{"norm_place": "pre", "decay_fraction": 0.89, "seq_len": 1024, "train_tokens": 321300000}
MLP neurons of a small language model. Each row is named by its layer, matrix (gate and up: input weights; down: output weights) and neuron, and shows model dimensions 149-212. Each number is 128 + 32 x the weight over its row's rms, rounded and kept within 0 to 255. A neuron's up and down rows have the sign that makes its largest values positive.
A block is one neuron, or neurons of one layer that tend to fire together. After each block is what it responds to, as a language model described it from the Wikipedia text at the highest values.

L2.gate194 [ 85  70 137 171 125  94 188 131 189 146 118 131 100 191 202 100 129 124 138 133  96 104 106 127 103 159  89 189  98 139 112  85 105 114 135 125 138 167 194  72 133  84 145 123 171 142  61 131  85 134 152 114  70 158 120 134 107 132 100 104 126 153 181 151]
L2.up194 [118 135 130 129 102 124 109 109 130 123 122 178  94  70  92 180  98  73  68  77 210 106 149 162 102  95 136 141 168 112 137 163 120 141 122  60 160 150 122 137 118  89 120 160 115 109 102  81  91 103  65 139 139 134 134  94 111 130 125 134  88 144  89  63]
L2.down194 [146  68 101 110 132  76 151 132 146  99  83 104 147 189 193  74 129  83 175 148  98  95 101 154  96 136 117 143 101 147 145 106 153 100 105 123 158 158 119 109 164 113 131 113 157 152 124 139  78 143 114 122 102 140  36 159 105  98 155 166 173  92 161 196]
L2.gate774 [175 112 108 163 170  94 200 103 148 126 114 121 147 132 178 234  80 143  88 120 110  99 154 101 133  85  36 132  98 171 141 127 118 152  96 117 113 150 103 114  98 126 125 184  43 111 138  89  54 154 111 160 108  99 185 155  78 191 209 121  95 155  88 106]
L2.up774 [ 94 106 155 143 150 125 119  95  73 146  81 117 163 147 176 189  48 143 100 116 108 115 169 131 138 117  67 118  95 116 131 146 164 103 128 145 127 141 109 140 183 126 111 147  82 153  85  68 110 125 117 173 162 106 158  70  80 151 156 105 158 110  54  95]
L2.down774 [121 106 121 137 145 150 185 136 109 135  81  59 124  92 175 149 136  93 147 140 190 131 119 161  56 136  63 115  97 165 142  91 127  98  82 121 148 250 179 105 166 160 143 146  93  82 116  73 106 143 109 165 145 146 128 121 122 187 170 103 144  70  84 148]
L2.gate797 [155 114 186 156 110  88 148 107 110 166 147 131 163  95 145 159 112 130 179 139  77 114 162 108 163 102 112 106 127 109 141 165  80 163  99 171 147 132 168 117 169 163 136 116 153 173  53 113 107  95 118  77 146  98 145 165  44 130 170 139 160 127 100 109]
L2.up797 [113 127 141 139 176 102 142  95 124 114  57 117 110 112 160 131 107  57 102 170 139 152 126 127 111  63 120 123 194 199 114 146 126 164 170 166 143 169 130 189 140 101 166 141  89 120 133 112 145 130 179  96 126 146  82 129 160 161 127 131 126 115 150 165]
L2.down797 [ 88 144  76 136 119 134 135 112 109 119  63 106 118 117 130 107 119 113 138 129  94 151  88 157  79 128  97 156  61 224 144 113  53  97 161 161 147 122 169 107 117 164 139 193 123 120 130 150  89 125 172 142 167 181 161  37 121 147 137 119 126 194 134 120]
L2.gate817 [148 123  82 116 178 134 159 191 132 112 128 122 172 156 154 104 106 137 157 139 116  60  88 150 129 141 132 109 114 126 136 106  76 137 144 119  81 181 111 137 108  94  87 108  90 116 180 145 148 145 188 136  59 163  77 134 102  99 135 128 175 143  60 121]
L2.up817 [107 129 102 143  73 114  89 124 112 179 127 104  88 132 142 126 129 169 159 132 119 159 213 118 130  85 125 111 136 102 140 114 161  95 121 178 157 122 117 142 163 144 148  94 167 123 127  80  60 108  96 162 149 121 179 105 173 134 123  95 110 134 161 102]
L2.down817 [128 119  94  73 107 151 149 136 191  88  83 130 107 166 136 122  84 125  85 130 165  83 151  65  49 166 101 126 141 135  16  58 139 217 168 133 133 194 103 126 101 161 152 135 100  70 188 119 115  73 192 145 129 103 121 118 145 138 133 201 161 144 106 167]
Responds to: Mid-range number tokens

L4.gate160 [100 134 143  96  96 152 121 153 146 101 109  81 182 153  97 100 140 134  72 138 177 130 128 137  59  83  93 158 189 185 121 122 122 163 139 145  77  94 157  93 114  81 121 113 187 139 156 180  58 162 127 132 112 127 140  96 188 104 146 102 160  44 193 126]
L4.up160 [119 159 148  86 152 119  90 111 156 103  76 136 129 137 138 154 181 107 112 176  84 114 113 123 137  78  79  53 145 174  36  78 121 120 154 159 172 103 151  71 142 137 168  72 122 142 121 164 113 116  47 110 138 142 175 133  93 158 144 158  92 122 114 115]
L4.down160 [116 115 197 131  98 144 145 201 150 107 107 148 137 130 105 131 105 115  90 160 132  99  90 117 164 141 141 132  99 143 109 180 168 149 156 181 168 141 126 112  97  51  54 137 131 116  90  88 111 149  96 148 120 103 121 108  95 101  82 126  75 137 132 119]
L4.gate364 [168 138 126 176 167 148 147 150 199 117  81 123 120  99 146 141  65 110 106 171  84 131  79 116  76 117 151 138 189 100 109 146 143 141 118 163  73 105 116  72 103  84 119 119 106 105 140 145  96 127 152 190 163 140 163 137 133 116 189 133 144 115 124 152]
L4.up364 [133  69 147 199 152 117 115 152 105 173 107 108 179 120 104  73 210 161 137  92 125 111 136  88 103  86 182 127 123  83 171 115  91  95 108 119  89 139  96 148 137  98  80  54 169 184 171 130  94  88 126  99 144 186 141 146  86  88 122 119 134  99 121 121]
L4.down364 [167 121 137 176 201 140  97 125 226 109  93 100 110 133 117 181 191  91 100 160 117 109 173 144 146  69 165 141  98 185 134 117  78 153  82 146  88 121 131 148  93 144 104 201 114  73 105 185 186 144  85 121 177  79 151 114 143 107  96 115 133  95 120 136]
L4.gate471 [157  66  95 108  92 187 116 105 141 144  89 120  72 149  99 113 115 141 107 133 104 110 149  67  78 123 117 112 127 130 139 149 120 150 120 170 140  62 131 120  69  97 109 132 115 165 101 165  68 123  98 123 110 124 161 101 137  71 129 127 143 121 130  97]
L4.up471 [171  72 146 100 106 136 138 156  72 143  79 180  59  75  94 161 113 120  94 166 102  83  92 105 102 195  72 101 143 174 167 134 116 157  73 134 138 117 132 180  80  92 119  86 150 139  68 132 152 134  56 160 136 171  76 103 146  94 139 108 124 163 121 118]
L4.down471 [140 154 138 144 177  90 147 133 151 147  81  84 123 120 103  79 119 107 141 120 106 155 148 169 173  93 146  93 156  86 115 153 107 132 138 131 100 172 119 108 104  96 147 136 143 137 201 116 138 158 107 135 137  99  55 126 158  89  64 140  50 135 150  86]
L4.gate501 [176 145 158  85 202 117 134 107 166  96 134 118 152 131 101 134 132 108 122  91  88 124 101 137  92 117 119 143 203 130 159 180 114 122 119 140 110 104 195 168 139 104 135  95 161 181  95 147 133 106  92  83 108 123 113 120 131 106 168 147 140 196  78  62]
L4.up501 [143 170 135 117 165 136 148  88 133 118 131  93 122 115 153 143 104  47 101 101 103 153  55 121 111  87 137 149 142 113 134  90  89 126 125 123 127  80 201 122 145 115 144 142 141 145  97 134 143  97 128 121  95 129 135  78  72 144 104  72 194 145 162 124]
L4.down501 [ 88 109 201 123 173 126 170 127 118 173 135 141  97 112 170 120  96 101 144 115 154 175 105 107 120 108 218 135 175 114 165  86 142  78 133  78 147 111 145 106 160  72  76  82 166 136 109  95  98 156  67 146 128 143 148 166 149 178 157 156 146 115 129 155]
Responds to: City–state separator comma

L5.gate796 [103 113 192 176  50 151 116 138 152 131  86 127  90 161 131  79  96  83 137  70 103  98  89  87 132 110 121 118 141 151 107 146 129 152  96 110 129  84 124  94 103 153 117 143 161 144 150 123 106 138 152 175 139 132  95  78 116 156  95 189 126 175  97  96]
L5.up796 [116 151 155 185 100 115 141  79  59 129 123 134 121 147 111  70 150 175 143  94  90 154 128 174 133 139  94 136 124 181 173 164  82 136  55 128 116  91 112 100 113 132 161 174 139 174 155 109  78 137 128 136 118 109 115 112 100 113 134 115  68  78 141 166]
L5.down796 [191 122 127  92  46  71 133 155 101 132 108 154 169 141 191  96 111  69  84 194 121 110 159 141 146 111 106 123 167 178 101  81 149 119 107 159 137 117 144 144 133 126  77  90 126 139  79 109 163 188 115 129 111 124 153 129 124 214 124 113  60 164  59 134]
Responds to: Numbers and counting words

L2.gate416 [146 133 208 143 128 102 131 141 104 142 139 138 138 140 106 132  23 118 127  73 194  78 122 117 152 118 126 214 153 111  89 123 106 107 163 139 165 132 173  90 154  50 118 124  72 130  79 140  82 181 130 127 170 141 120 109 231 134 177 139 109 118 106 176]
L2.up416 [167 179 178 150 149 121 125 133 144 170 149 200 172 115 192  78 106 120 163 127 167 192 112 162 170 116 110 195 162  77 122 131 105 129 123 164 139 101 145 115 117  92  92 169 145  82 133 125 116 199  77 149 162 146 124 155 150 102 149 171  82 134  68 215]
L2.down416 [131 111 142 114 137 123 189 169 131 111 108 164 121 163 126 124 164  61 149 200 141 125 156 180 159 118 128 103  74 119 118 126  71 103 127 164 131  73  61 105  93 168 141 106 179 115 140  93 153 147  95 172 108 160 132 101  56 173 154  97 128 140 175 163]
L2.gate472 [147 116  72 102 131 170 128 104 144 143 157 144 129 126 129 153 115 164 113 110 133 177 155  54 163 115 120  41 197 191 181 143 140 106 157 102 150 168 157  46  79 107 142  94 168 120 179 201  90 130 149 147  96 112 148 129 105 128 169 122  71 150  95 129]
L2.up472 [123 148 141 169 113 108  79 130 177 164 175 125 122 160 168 137 144 123 162 126 133 113 134  90 175 123  94 141 160 201 179 155 135 125  90 112 196  41 151  69  95  99  86 135  91 185 107 124 120 125 141 112 106 144 145 145 150  60 136  84 159 148  84 103]
L2.down472 [145 162  99 168 141 162 132 120 152 114 169 131 118  85 164 160 110 164 147 118 134 136 166 166 122 194 137  89 111 115 146 131 104 116  81 152  97 153 107 128  98 134 157 111 103 109 128 114 161 178 134 120 143 160 164  86 110  80 158 106 156  92  78 125]
L2.gate641 [143  84 114  88 139 139  71  98  83 136  72 132 155 198 136 140 148  66 135 133 166 103 180 116  91 112  83 124  99 133 160  96 119 127 108 137 161 125 197 167 154 169 126 160 199 148  99 156  99  77  98 200 154 161 140 117 118 115 145 141 130 122  78 192]
L2.up641 [125 164 210  84 203 110 181 112 149 142  96 152  87 134 119 120 123 131  89  65 129  89 155 150 130  49  84 136 136 147 126 167 131 149  67 144 206 133 177  95 137 144 119 230 160 127 102 128  87 114 153 145 134 163 148  99 140 150 112 143  96 128 133 157]
L2.down641 [182 110 198 123 151 121 122 113  72 165  86 111 128 139  58  97 177 164 143 123 114 123 162 164 155 106 135 112 119 141 137 178 107 192 189  85 145 134 163 115 148 115 107 129 150 113 123 140 111 133 105 120 108 160 137  49 121 174 147 159  94 105 115 127]
L2.gate732 [108 126 174 106  74 163  74 139 151 174 110 112  90 100 122 165 128 138 130 128 143 139 170  43 138 106 145 111 121 159 148 114 129 189 164 134 172 139 113 180  91 133 142 110 162 109 154 178 119 104 106 128 105 126 157 109 154 149 153 154  55  44 183  92]
L2.up732 [129 143 141 113 118 127 140  89 113 144  97 101 104 116 124 148  93 106 172 106 115  73 156  75 120 136 144 139 124 116  72 165 113 145 118 124 132 140 137 169  93 113 122 144  94 133 128 168  96 205 130 130 131  54 153 126 131 107 119 161 102 158 159 118]
L2.down732 [151 106  91 113 155 148 156 114 153 171  91 113  79  88  98 139 155 119 143 116 126  91 169 160 109 112 122  93 142 126  80 161 166 142 109 145 133 120 114 182 105 114 130 123  69 125 116 130 168 146 127 118 150 115 100 125 160 128  54  94  82 152 117  88]
Responds to: Place name ahead

L2.gate154 [139 143 103 102 165 164  54 137 107 155 131  97 166 147 132 129  98 104 160 132 150 192 100 100 153 129  98 112 110 120  47  69 149 151  99 129 179 170 150 182 147 163 105 118 124 185  47 104 152 115 124 158 151  96 133 177 129 118 140 104 153  58 114  95]
L2.up154 [ 94 158 121 193 116 158 157 169 113  93 122 102 146  87 103 102 122 105 185 139  93 138  89 118  99 173 163 113 115 160  92 151  86  86 124 100 170 122 146 170 129 115  99 120 156 142 106 134 133 154 141 122 101 101 102 184 111 115 150 157 149 128 146 140]
L2.down154 [108 164 202 156 147 128 138 103 122 142 113 173 119 128 163 101  84 111 118 130  79 162  83  86 131 162 139 157 135 134  88 134 145 160  60 202 158 117  86 167  86 127 110 142 114 177 159 143 171 171 151 161 168 144 149  33 142 128 150 133 143 115 124 147]
L2.gate360 [146 156 184  72 139 115 168 109 143  72 118 111 121 122 102 198 133 117 131 162 152  99 122 107 122 140 196 109 117  97  95  50 130 153 132 123 140 110 158  43  65 105 162  91 114 113 110 154 141  89  57 127 113 149 132 140 140 116 104 154 137 140  53 141]
L2.up360 [ 91 177 174 129 105 163 151 113 124 133 148 127 185 174 124 134 110 116  88 102  61  81 110  92 200 103  92  78 140 110  99 110 119 112  72 123 136 162 122 126  83 154 121  82  41 150  83 155 164  70 126 126  44 136  87 179 165 118 130 146 149 159 120 104]
L2.down360 [133 124 122 118 173 135  97  97 143 117 136 121  73  74  79 116 163 161  88 134 180 142 114 114 100 129  77 162 109 180 141 130 153 177 117 113 151 132 170  41 153  80 141 176  83 116 129 119 103 111 146 133 151 121 113 158 171 112  61 163  97 157 118 154]
L2.gate361 [102 133 137  93 169  95 135 103 137 115  94 117 126 131  54 183 114 129 189 139  67 120 105 118 225 133 167  96 175 164 113  90 148 143 120 100 168 127 138 110  82 173 111 182 157 145  82 132 173  51 113  94  82 156 120  98 160 117 113 191 150 126  93  74]
L2.up361 [121 167 124 132 140 155 137 114 158 131  67 124 143  98  40 158 156 119 166 155  95 136 124 142 135 103 132  54 189 141 122  74 158 136  97 180 120 154 162 165  80 186 121 141  88 114 152 167 139 147 108 132  89  98 122 125 170 146 158 119 129 167  73 131]
L2.down361 [ 64 158 134 130 111 113 148 169 130  95 115  83  92 116  90 153 191 137 152 177 115 193 117 156  90 126  71  92 161 155 126 138 140 155 105  82 170 141 143 156  86 133 137 181 133 148 138 123 112 173 132  78 126 204 114 148 178 133 110 137 175 160 156 181]
L2.gate739 [122 117 108 113 109  98 129 138  58 168  40 114  92 158 127 110 110 139 146 106 116 118  87 153 171 151 116  69 137  70 112 143 178  87 163 143  89 163  90 155  64 122 112  63  90 101 170 140 157 145 135 118 109  72 113  66  99 123 127 115  93 143 196 157]
L2.up739 [110 116 156 145 102 132 105 146 106 106  96 159 151  95 111  71  90 138 110  93 151  81 102 142 124 152 172  92  99  78 136 121 175 124 180 138 145 158  47  68  94  88 133 118 121 124 144 121  78 102  86  90 168  56 131 130 140 102 173 145 126 155 109 117]
L2.down739 [108 149 103 121 189  99 146 185 127 144  81 180 134  84  45 158 150  74 149 133 137  53 136  91  80 145  94 184 107 147 144 182 161 131 134 120 108 100 205 152  88 122 110 173 124 191  75 135 113 210 163 157  88 212 131 149 133 104 116 126 117 103 178 119]
Responds to: Team and group names

L4.gate15 [120 174 112  58 166 127 112 129 133 116 120 145 139  90 156 113 154 156 111 118 114 189 143 120 166 137 143 115 124 133 186 148 152 114 139 145 145  96  99  78 154 173 161 170 100 100 132 183  81 105 148  99 125 160  96 111  85 177 118 141  74 178 118  60]
L4.up15 [ 98 104  83 172 123 109  83 114 128 138 191 163 146 172 176  84 135 120 140 113 119 101  77  88 125  37 102 160 141 147 166 154  94  97 120 156 164 112 118 121  85 161 139  95 145 133  95  96 179 116 124 176 183  97 118  77 145 106 104 104 105 125 128 116]
L4.down15 [111 180 144 127  85 138  80 170 168 136 135 114 124  58 135 145 136 121  96 148 133  82 126 121 110 174 114 155  97 141 118 138 134 131 111 113  32 163 111 117 181 100 114 141 170 168 120 138 122 110  95 124 130 171 188 114  95 147 130 148 120 103 126 162]
L4.gate141 [176 119  87 144 121  87 125 101 118  97 171 124 117  48 165 130 116 149 112 155 133  99 139 109 174 183  53 142 112 167 145 129  92 123 101  77 116  89 106 208 103 169 155 132 134 105 152 147 152 130  70 154 174 150 150 148 131 159 102 116 166 130 133 172]
L4.up141 [169 114 108 120 176  78 181 114 134 103  96 146 122 168 182 118 163 104 124 138 160 111 114 106 119 120  83 102 164 118  61  80 149 160 122 125  76 194 139 152 189 118  93  89 155  98 146 120 145 170 140  59 150 158 150 146 118 146 177 106  96 126 117 103]
L4.down141 [ 74 155 161 140 139  84  64 101 122 142  95 108 172  98 183 174 157 147 143  56 172 110 164 205 104  62 117  99  73 142 157 144 108 101 186 105 142 144 106 105 152 174 175 137 116 145 129 145 116  99 139 104 100  49 137  60 118 161 182 121 102 168 123 130]
L4.gate642 [123 156 113 134 126 114  77 132 152 101 126 136 131 126 174 148  62 137 111 109  84 151  54 122 120 148 161 115 162 151 132 145 180 133 103  83 143 120 183 159 113 116 160 186 162 129 139 101  84 159 148 113 158  95 116 127 115 111 114 138 114  72  76 124]
L4.up642 [125 218 188 150 163  67 123 111 135 160 173 114  88 133 191 116 115 167 116 162 143 129 116 153 105 198 138  91 109 150 151 198 113 146 114 123 136 132 193 105 119 214 150 113 136 145 164 216  97 117 116 135 121 156  92 112 147 156 129 122 162 154 123 125]
L4.down642 [104 164 101 118 124  89 182 155 159 135 115 148 130  83 144 104 122 117 112 124  90 126 116  91 123 158  70 131  98 128 105 162 136 135  82  97 120 123 194  95 125 133 152  84 132  87 140  98 162 138 168 155 174 112 172 166  97 141 105 124 124 129  86  84]
L4.gate830 [106 161  83 166  90 129 139 147  94  98 111 102 159  90 162 168 110 117 124 129 157  84 109 127 103 165  80 123 116 148 114 122 176 168 132 110 122 145 127 187 123 171 125 166 125 115  95 117  91 106 121 152 160 168 115  74 118 140 163 115 157 108 117 148]
L4.up830 [117 161 133 163 109 128 126  95 146 133  87 133  95  79 170 161 133 157 137  97  65 101 129 125 151 130 155 142  66 153 151 150 175 170 142  83  79 139  94 143 131 169 120 144  67 141 147 121  50 167 140 147 131  72  66 115 106 181 187 125 164 133 106  91]
L4.down830 [ 62 126 134 176 107 127 160 113 122 145  92 117 164  79 176 172 122 112  97 163 161 134 182 103 168 141  89 119  80 120 192 176 155  98 113 103 184 149 139 119 133 131 122 151 102  76 142 136 111  91 144 139 161 161  93 110 145  94 107 160 110 155 137 136]
Responds to: Number starts in quantities

L5.gate370 [131 115 144 116 111 157 129 138 144 169 132 113 120 199 128 160 160  25 100 102 112 112 140  71 157 115  87  73 128  99 199 184 170 172 162 108 180 189  83 117 146 103 154 147 156 140 124 119 156 127 127 130 143 125 140  79 131 122 143 140 136  82 133 132]
L5.up370 [130 116 187 153 115 123 136 160 190 180 142 144 125 135 115 121 143 159 201 163 166 130 182 101  88 127  81  94 116 145 164 123 103 160 102  90 170 117 166 117 117 137 109 121 130 165 125 123 108 110 110 147 149 149 109 100 106 131 144 105 118 134 187 111]
L5.down370 [108  66 118  98 160 136 105  97 129  89 129 169 139 113 115  74 163 116 151 173 136  73 165 137 159  93  83 136 129 115 166 126  89 156  61 179 102 163 137 143 134  63 144 141 171 130 153 144 143 122 148 147 137 158 204  44 127 115 101 125 195 194 180  86]
Responds to: Geographic hierarchy separators

L5.gate444 [139  84 109 128 120  94 107 135  97 115  19 122 106 117  87 184 161  91 170 180 111 115 108 162 113 158 133 110 103 104 116 163  96  94 164 137 115 165  66 104 115 152  89 163 105 130 151 108  68 168  65 172  84 108 129 144 105  68 151 180  83 172 146 140]
L5.up444 [119 112 108 163  73 102 104 108 129  79  82 134 145 128 100 108  98 102  83 117 108 164 120 115  45 143 166 126 174 131 123 115 162 152 153 102 129 105 158  94  98 144 127 133 128  49 111 136 164 112 159 119 134  66 158  62 140 103 114 123  98 102 113 159]
L5.down444 [151 122 110 165 154 124 111  59  55 164 142 135 121 163 110 148 116 123 129 141 149 129 100 134 173 124  84  77 130  53  98 119 104  66 159 120 138 152  98 167 117 151 123 120 159 128 146 163 118 153  98 112 119 136 165 162 173 123 142 182 116 149 162 137]
Responds to: Team name continuations